MLP neurons of a small language model. Each row is named by its layer, matrix (gate and up: input weights) and neuron, and shows model dimensions 384-447. Each number is 50 + 10 x the weight over its row's rms, rounded and kept within 0 to 99. A neuron's up and down rows have the sign that makes its largest values positive.
After each neuron's rows, "fires on" lists the tokens most often at its 100 highest values on Wikipedia text that the model never trained on.

L12.gate169:39 53 50 59 58 71 57 41 67 40 34 44 52 66 37 42 52 35 61 57 43 48 49 49 45 57 43 61 38 58 38 60 57 52 45 46 43 43 59 21 51 42 43 23 36 38 42 46 58 48 68 59 51 55 57 58 41 56 46 50 40 45 53 27
L12.up169:36 51 34 58 49 54 52 44 69 49 45 58 41 56 53 59 48 51 49 58 27 44 46 53 53 37 49 61 38 55 46 39 72 57 51 54 32 67 45 46 51 48 43 60 54 68 40 66 54 59 49 62 45 65 46 49 51 67 66 51 47 54 48 33
fires on: "s", "er", "ing", " |", "ey", " (born"

L8.gate543:54 56 49 44 38 62 35 50 68 45 36 54 25 58 55 43 50 58 53 48 49 56 33 34 49 34 60 41 34 40 38 31 49 49 51 50 55 40 59 74 67 38 62 37 61 54 37 51 36 41 51 52 58 63 59 69 54 54 52 58 45 37 50 55
L8.up543:55 43 44 67 47 53 48 55 68 21 46 59 49 53 38 64 45 53 59 53 40 52 33 30 43 50 47 50 55 67 50 54 66 43 44 60 47 54 56 36 66 26 51 61 59 49 57 66 61 60 41 45 50 60 27 52 49 50 34 47 48 56 51 59
fires on: "in", "ake", "ist", "ig", "ank", "en"

L11.gate31:54 63 46 37 58 38 53 53 52 43 60 50 41 47 41 60 72 22 52 58 52 48 44 43 53 49 54 57 53 70 48 56 46 45 49 41 42 59 50 36 54 44 53 42 58 39 54 54 46 57 55 46 70 73 51 51 47 54 41 56 45 37 32 50
L11.up31:44 72 41 32 51 40 48 52 66 61 61 51 51 48 25 59 54 47 51 60 46 44 59 54 44 43 50 40 41 52 53 59 46 40 48 55 36 67 43 46 73 45 47 48 34 67 61 50 51 40 44 45 47 67 40 41 49 58 54 66 49 53 40 43
fires on: " of", "N", "ient", "t", "ed"

L8.gate937:59 52 46 34 53 62 54 36 43 49 50 46 57 46 61 33 45 36 72 36 55 42 44 50 51 58 47 59 48 55 45 56 58 48 41 33 35 41 39 48 54 69 36 40 55 41 54 55 72 60 29 44 54 52 50 46 42 38 46 49 47 39 52 58
L8.up937:42 40 46 38 48 56 58 46 56 46 44 60 45 48 60 53 44 46 39 55 37 25 63 71 55 46 61 38 35 52 42 43 60 38 53 26 43 53 55 56 48 36 42 54 38 53 63 57 44 56 48 61 51 48 49 42 42 57 61 49 53 54 72 39
fires on: "u", "h", "g", "U", "gr"

L12.gate539:51 63 58 56 52 55 58 57 30 72 65 46 40 58 47 67 54 62 47 64 40 51 36 55 52 45 34 37 51 44 36 49 59 44 41 61 50 53 41 58 35 40 61 58 39 28 26 56 52 41 47 51 62 58 31 56 54 42 43 51 57 45 40 57
L12.up539:45 47 77 43 57 47 62 60 39 41 38 43 57 39 50 68 54 45 67 55 47 47 48 66 58 46 43 43 78 30 62 43 52 55 60 58 56 62 54 56 67 64 67 57 52 39 53 44 70 70 57 45 53 64 42 48 45 39 59 55 58 41 49 33
fires on: "ov", "v", "form", "h"

L11.gate1050:48 34 63 56 27 61 43 52 43 50 61 22 47 39 39 31 71 52 52 41 51 57 49 42 51 62 54 54 57 51 48 37 56 62 46 56 62 53 58 52 46 62 37 38 57 52 76 58 42 44 52 60 55 40 42 51 43 41 35 51 37 60 51 52
L11.up1050:41 40 72 69 45 30 68 57 64 40 49 57 44 58 65 52 54 45 53 41 55 58 50 53 42 62 41 34 35 53 64 39 50 66 52 55 68 69 60 38 43 45 35 44 63 60 72 48 60 42 79 52 41 56 39 56 59 57 58 57 40 47 60 47
fires on: "if", "in", "ul", "it", "il", "g"

L12.gate642:59 62 32 71 69 62 31 40 65 55 73 52 43 55 47 50 34 56 61 42 46 49 60 27 35 44 51 72 47 52 41 52 64 50 49 57 51 45 42 58 64 47 34 53 60 29 39 55 47 44 43 41 60 55 34 26 60 62 39 58 48 47 50 52
L12.up642:49 51 44 45 67 56 45 53 46 35 49 56 56 36 46 60 42 36 59 52 43 46 60 48 55 49 60 63 62 45 54 46 58 52 45 36 59 42 42 51 70 30 44 45 57 51 49 55 58 41 36 41 49 64 31 55 61 48 51 40 51 39 68 52
fires on: "ist", "at", " dist", "is", "ert", "ig"

L11.gate293:47 64 54 43 50 49 45 36 59 46 43 45 62 55 54 33 59 47 28 40 49 67 70 49 52 57 57 57 57 45 51 45 53 47 50 44 36 55 44 42 61 57 51 55 46 49 52 40 55 52 74 48 42 57 43 62 45 50 53 64 55 54 38 48
L11.up293:60 37 47 52 57 57 44 28 52 60 29 59 32 55 52 39 40 58 42 56 42 63 56 60 45 53 57 45 34 62 53 33 63 39 47 50 48 57 55 46 42 49 49 58 54 10 48 37 66 50 72 58 52 65 60 43 41 45 48 60 71 52 49 52
fires on: " back", "f", "-", "ront", "s", "ro"

L11.gate911:58 61 55 37 39 51 42 47 66 54 37 38 54 62 63 46 62 39 48 46 54 33 39 53 70 53 51 63 40 43 53 47 53 40 59 56 62 43 62 40 56 45 44 56 58 52 49 45 56 44 62 57 45 60 57 58 57 45 46 41 53 33 72 27
L11.up911:57 39 53 46 38 57 43 53 51 53 39 43 34 64 45 44 53 53 70 51 41 42 35 43 45 54 34 48 52 49 55 45 68 46 48 50 55 54 58 52 38 43 36 63 72 66 41 56 56 38 50 55 41 46 68 43 46 58 60 45 59 36 49 37
fires on: "-", "el", "s", "ing", "orth", "ost"

L11.gate542:55 41 47 46 50 61 44 51 42 53 48 50 40 53 66 28 62 54 45 49 42 47 48 57 61 51 44 51 55 55 58 35 60 32 43 33 42 49 43 47 58 47 42 53 48 65 53 49 40 63 61 41 47 52 41 42 43 26 44 54 50 64 58 50
L11.up542:45 36 44 41 55 41 46 49 46 29 54 55 45 48 66 48 24 49 49 55 42 62 47 55 66 42 44 35 41 66 40 45 57 47 66 44 33 71 38 40 58 34 39 56 51 35 64 49 53 36 72 62 71 53 37 57 52 63 67 47 39 41 55 41
fires on: "s", " s", "g"